config = dict(
    d_mlp=1280,
    activation='tanh_gelu',
    norm_eps=1e-05,
    positions='learned',
    qk_norm=False,
    attn_scale=0.125,
    bias='all',
    init_std_o=0.0,
    lr_head=0.00414,
    doc_mask=True,
)
MLP neurons of a small language model. Each row is named by its layer, matrix (down: output weights) and neuron, and shows model dimensions 32-127. Each number is 128 + 24 x the weight over its row's rms, rounded and kept within 0 to 255. Numbers have three digits each.
A block is one neuron, or neurons of one layer that tend to fire together. After each block is what it responds to, as a language model described it from the Wikipedia text at the highest values.

L3.down67:140099113100106150120150144129132088158163096113116165131134138132096105153133087189107149139163119143087136089114133113117169150119126154159108093103141113121103136106124094118160141176112139148147146132095148096139134166129122101113135082121152156158167155149133129149133105090145145131
L3.down184:123126097109093149153141090158155110134154114097161135140132073145102138153125143174146119124086105122117096073085136128120157130084104172136138102096145112165152130099109135120122144157125134141137105149114130136140169171078086126118138100084148159208138112180109128148131118093126129137
L3.down463:135094152132110154114138122089122143123134150150125133130137102124117128107119143204142089093083131158132130149077145117134148142126142106151156115125158118097074138118105151127155093157140130137117127115125117110157141152149130134146134120143123090105117159147118170149143122100096135119
L3.down874:160125106077098187122111152151119135109110107080164143116123141138156118158134133148091136123137115141151127083134142118123161126143165137146152168136102096124120116130109165117103140083082129132106107073125150137153137105132094144109131083104129113184168082170126097154108112131111138101
Description: US proper-name continuations

L2.down489:124129143110129135191146130136159111175150089090131157110121141143154125146130116097143123132130084124139119125157115066111155141115128132128120153121128158136086127171134136128104145108134128144119153163113138130114119110130118113138127157128109112139160157083201132126130139149132085121
L2.down673:118144115115157120169127160140139119160128142175142116147128122122082156103124136115138123132158118126159122126089162114111126137125120098176121143118133141156121134094141126117088113186134113160108100116097073161078127103113119132147128125147136131125174170126147144095137154107131070133
Description: Words inside titles

L5.down41:164167105080148079153116118129102132109101113144134131104146113125094144124124127151124196146105184125128077125144101085083126108173144060126156121128128096096143129147109165122143120107108120154119150158143141126134102117130153147145156116146082099172105055152113171123133097103147132105
L5.down92:103102131126136129144134094137091144116084130121169095118141079129120113134108080153086132133123154131095102162128087129106120094185122136157145104158127113090174117156114161167135082116148139123112126144118118144120121126160156134106139168099095115106133112108145151138181120130117100162
L5.down220:135152153122136128097135076130111146104158115107114130105065155116135167129131124151146139088131115141138162114084098126153147141106160119144137129133132102153089118110145106134115167119116133089087166108159132139128099148145102094155132160139102064091102065138125113064099085156166124140
L5.down247:147163125131163122130127110149095162126145120114136146107130111147193112109124166133156126152118159116131161161146146114138107132126193119105078144128110171139080139153136128125127133129124142109130115123110153096167141134187131143091146105141096112125138111149141135076111140114124158089
L5.down630:147117128112135130131146161143148112116141160146092155132127157130123138181133125128104175134133130174130153130125132130111163126114140110110113105129080130148129158119119120139114151121114112100138133106118146152068125112150106117096092111108084130155108120130156069172122132120162177131
L5.down717:139143119134093121154150116132142078149154109117154133154103107171129134131098142130163122134103142135133138147123152103118122108129119092089128130097122136105167100145104166154160097128101141141129144129159112136110155118241152005103112102120152109094137124115114127129115120139155074116
L5.down889:108128128139132139093118147132117153128124136121103172158083129153167121122132182146158148109099154168111154093111134114155168119147193130119142146119113086158119132086103127143130172140115145120106102076108162120141111158150096100098098163155155133150126116116122148093150119164103092102
L5.down1041:134129104143122091109108121146109071100164153145104148135126131129108113180122178119093145118148145117141113119140140111130106119134161094157112164137114123149115096097086146131122133124144124113085110124110115088148139126224109012144145085146119128152131091137145132070091067119119111105
Description: Start of quoted text

L3.down788:168127144105152129108139129142087111093145111181139109156116083124106100177116121175109114122164170122136086132129166096118155125105151094151124147126048098158148132087105153100151089122148130122130090107089143127130097155099180113097123101134087104150127158142121114114136135149141110088
L3.down1073:100109164135145103134137157139130096134133159125139157120137115064114133118147074115125129165166162132167119147090140099141150156076146161180121147117073133130101123154147099135164120136143133125120122131134116125117137126116136131128085152124106122151196128120165087159106120131128134109
L3.down1143:140092089116130151121129138101125173163123108167133149137062129138112105114114146105087133151173094114128147126171134130138131153103141144138104142128141120125122115124124142118106116140113140120123074120120179114115124117104153070119115157121128128070208114140112156107117146109109145125
L3.down1250:138131141144125154174153130137121111143105121130104168101105102148130153135131101088109120120118112153157160124099132149085154133090101145156141116130138131159160129173117113104133164163114115127111118119117186135128118121074097115100110132154117175201171155101164106154114122110163160143
Description: Title-cased name words

L3.down845:091139111167086139131134156137085111127162121130131143090047139124152135136119163151117139131141142134102147091132114149125107127144073101092120142130125142145134132097138089178168129127140138115160098101129151116109139132132124089116157187114136160169105125149123108128137206155126182126
L3.down960:082096169153119143108127134096108120157127148116111160123114108131092158146125143151100131127135135139110159089139093146100142142120084151117112137133116137173151128115115119108132143124153122102117129123140148146129136106085120148188132139125119133132116154159172087152120135197126151119
L3.down1102:085163077123187132146134132096116185129144118105125154093127143076192102075125165160111120132122140105143122133115140147129107105149125124138187149134163116158107139084114137127142129092144111097144079143164117119119114116158138131159164117117122132124164097132152148114113135132117147131
L3.down1254:097158115141159176122136153109115124143132174106135137103087132156082174113110105100098161183123146148125078121154128112135161139111115125133097083133124136117156151119165064140133146156066126185125162099111150128072094134079145117158097144113094140096150121135125094137140158148128145140
Description: Final token of multi-word names

L2.down472:115110145182069131134111105119135155117128095104133144120104174135122140091132138127141117146158082178127133118091117148147112134155121155118139124092151106085133111130167160141106133147155104066131133131126116122115117130150102128092146110129080127074095107143122142113113136136087156166
L2.down1274:138126115124120164101102099111120094157100099110092115167128143123130128086113107126108138141121126122162120142131080150132166119100083137098153108113139150114170133145111132117110129143095106149131180168125127135127121119108090096135154128173124167124090143137137086155144119128153171152
Description: Paragraph-opening "In"

L5.down283:101135099149140133110151111147142155160104093127153087132163146124166131135096089151109085125093108137137137147154177133085150149087098133070123102176143116093123154118158131160136176158098130111142134099147136113170118124132127125119077173108119126111151117119159121140127131159129094186
L5.down383:164123129138074141119124105121149123137126114144162127147173094104117110125121103118113111129156128119111133133173177086140131144088135092143079132127151172108067112094159110119135174154130161162172109148118104133158124157114119125162137072127114130123146115099146145148141103091084131134
L5.down396:157122110130155120124118100111149119139110128110164146085118098133122152160143139112129084138154064122124122126119135108155107145101135149136115113125125099164116121102066139114162135126116134153128144131133124101115133100131136093106109124170110132073110094099121108144117146161109175153
L5.down582:119179114141139068169128107164120149161086102098141148099119110110088154136142145101054139112115127142115120149125149122152126158140135129111176137096121124129154119139113138128145122133115114115096140110141158143150128116101137106094118111097088142163147152140181154117148118128165112113
L5.down642:137109135144135132145131117118166079111139104159094184187121123137102147162137164116197098119125095136123146188127100097129124136103120126104128097124133115129111128084117142083073136135139129116124118116148138087142143136134124131109138121144144178124132121136096105155129131106123164158
L5.down859:140150105168129135151124108139096126076121123100137102097164131120120146162129132141095109102142130123155124166159131178132169123105081118112131119155156146116145098094113145122112128134121105122088138142086141088119148130121105127081097099143116095105128085153135115144094143125095154163
L5.down945:145141136146147115140132106120144206101113120108140104121148122120149168147110081140097120099141095118126149172155142169130128132119118144108112130168117119141075090118150096111148134145107179089152148166092157132135121104129165132101077136133118096137136112117190141132170120165136127169
L5.down1066:104110089110137106139112055122093144108126142092126103152147168137114143145157125151120118171102143115165090184130147116144155098115115100125117118140164110116130153124136153083084146103085148111151098105158107115107138137153105116096119183100123142151111135125161134129141126131139137132
Description: Word after "the"

L5.down293:125121110118118115120130136142107093115123154126134163105133118064098130102119111112126123104158157166156135129122103134138107131129086144123115110156082144129156105135135144138140127126152120156121144141145122145170134112156121138119125088065104146163123110120132093149139130117153096108
L5.down712:107124083085111134145135100127138124154147147141127129153152139044131160126122123088110136165128152086164128120104124116160103131100108147123098090151111148107171089177146137148112140118126078128122122145156135119141139110126129148161114111098089117178151114112112114178171139138157105141
L5.down762:100103089106092120131143085133125092135122126153122125121134154071097171117118102118125159157149142165141178137106128135154080169092142119139146126137097151155136090161125154103107155138165076121117165113102110137166133100157092115130125098116082155186111092138140114156091118138122118104
L5.down808:122145123140136125177153088149133112099150107134121115158144127076106140130112128128164137158096130159153131154139123157155110147116139093122143101140126175116130094162136144145123109118184103161147136130138095123094158133102126130134142139070146157146099104107110086143116127118156143147
L5.down826:104091136118111093175126123125150111090126146152106144138178136065109102089101106070136111102138136148115136106131108145137116154132144152168151126131108164091158149140115134104173141118138104167139135149139151120151139146146094151107093092092124114149140150116107081154155088110109090085
L5.down914:104116082099105116120142119139085135104121150136130166125125143077108091123137133083143115088159095103103130153096114137144130131130094163142105148135100123100167117129136133105116160114120098120129099148140123117145136113131166155123096151124147088097150120107134141146124154160110078112
L5.down1052:102145122147073132137164110141117113095119136098145167146143105078103114109107103126111150127136159132152131115128088137207101130127098144143096118157113136096176113096155122136133112167177126139154144136143133099182142121132117132109127121069126086184115117119116096127129091135164101106
L5.down1196:112089105095078149101150149148148116093174119181152152152111156072137158120140084084137113100177138116099104136094130109134089130109103150117102140147073115122152116158109120146130129146165122159134128109152141139183121123144125136131093101119093070134141117124133103149103135156143051118
Description: Table cell after name

L5.down80:109141098144104130111124101108090180121132142120151128133118119134132135107121139123123059102142149143105124124147102172117107151188104159130126110143148154130172127107147132130176125131102131127100148142120091153121134132076133149116153116103157116164119111127142108129106140134139118145
L5.down348:148122169137154175148126094105126148109094127142106132129126157071120127130131105143115141111144155162142152188138091155111092123100161121105136125135119142128141097140117146096090110100108106122116142129088106091140108119124100122139141134132122151132131077143143156124139077139104135149
L5.down445:129082139093129143102137120098105194134153160160131149135137119147134167065125143105138113130087135154116085142141195133103173129079092168079103167137132154149153098155084167123127172121131174148116148077146095115153148112131097167102109141183122133148118085087132119147121133124132124133
L5.down450:129115176138086096143123144119154140125140138148105143148099160130165135099098152139112121079108124128138144154150149112127130104121144134125092175134117150093146116117091122157101118061138119124099093162105132096161151141099096137126112157147141112107142130148131144160181163147117090115
L5.down572:178127138076158123123123148110141158118172149156108134115106128149090154088107128121082149146119110132117114122151143143119100091134137128118084151134129147102142108145153178146131131084100095132103136090117128150125152160103090163117166138106131105109144102148097133117193137172161121152
L5.down1023:117122127109138119113139118149077196099139157143110133127160117135107136088140140172125106158113110127132191143155145134127131130101139131141135108154179120153126136132148108070125104120131120115168104122141133156103112163123115134085126139116154133156161123129086112151162174105136164109
L5.down1081:126175063107085094159147091094150104107173135125096166123168129151116106136165109095064126132112145134116123129104112190136116170118132109138133120164120120138121134102147064113174115128114104170107117135159072117079126118155131118116146080105134138177172107131109130160125144115144108130
L5.down1147:102168138110144138100094093126133169153141136105118108103130134110123133104113145130152138135135127137184113115160142151162061102145133085125093144103101107106136134177140163102138118109094128096069172102106129146122116133141108147084149118119130133068099114140110132150152113124161076154
Description: Proper-name final word

L3.down511:132135112102121138087130112163132151158137118117136119119094048098137132091138123165150107134116080135124121120100110109144165136150096113106123106141152138124117120146130088129106106099124122118114107150125115150147136136163167148157103102117127110119125152116142155132115158094120135136
L3.down793:109122132120125146109113112171102114120139126146119111131159150108083153167139139156154109110082123112166106154130139150101121134118118116173124152147168140083099070088112133111113075146112148129096141073103149112100089139195129100144152139135112099114135141103049135108125129154125138176
L3.down1044:126133122098172123106125103109121156120100177151134114123132104123128130123128155144168133130132098093145155160093125123133137120177128110129128092124149133129094111105098101118078148148106140146159113094168127099107109118138135142095163182139133138092143137127063186093160125180126139126
L3.down1141:123140090146096199085126147118131136125084172078142139129135112129101137126118111107142126093100098116119158087102103154156119132160157120107101159135134119138150111119144134147124129116133109156095069109129155127135082150112150184071132157132112107135138135147123134115139162171149084104
Description: Preposition "in", sentence-initial

L2.down288:122149093116134121112126118133126109108136100127140159112124148103070125146122129108108121124174142128098065149154123135093145155126149163120124157141105154141141123121152117143144139110155124151127113143095117170147067131137098146138119153157105142110082114131177124102133117136145129116
L2.down832:154130131129169117111125150165087127095181165160104142142133163137115157089115117107100133117150144119134122133107109126098140130097133145106133117137109150116119163088107101145183130111122136170127139114131122116128120128163110134094163145139135160124092122113111118115122102090135200134
Description: Organization name endings

L2.down295:152113126096141124148135128121113149101126122132082150121114126135158117145140116116134133089155132111102175118110117121119066122119111165105124129132110105141126131134149140157118129087160128140162096130102113098161122148148119090120109142090127066113106121125143102116113118155139094144
L2.down464:202156146164155127131144164162117092055116137136101127111164142146141094143131154112173108116095118137114166123092106147116094110109159173141107101140084103128138116138117109148111129147143130099188132100157159118146070128178085080158135139141108137130116132096106157145131126141143135136
Description: Words inside multiword names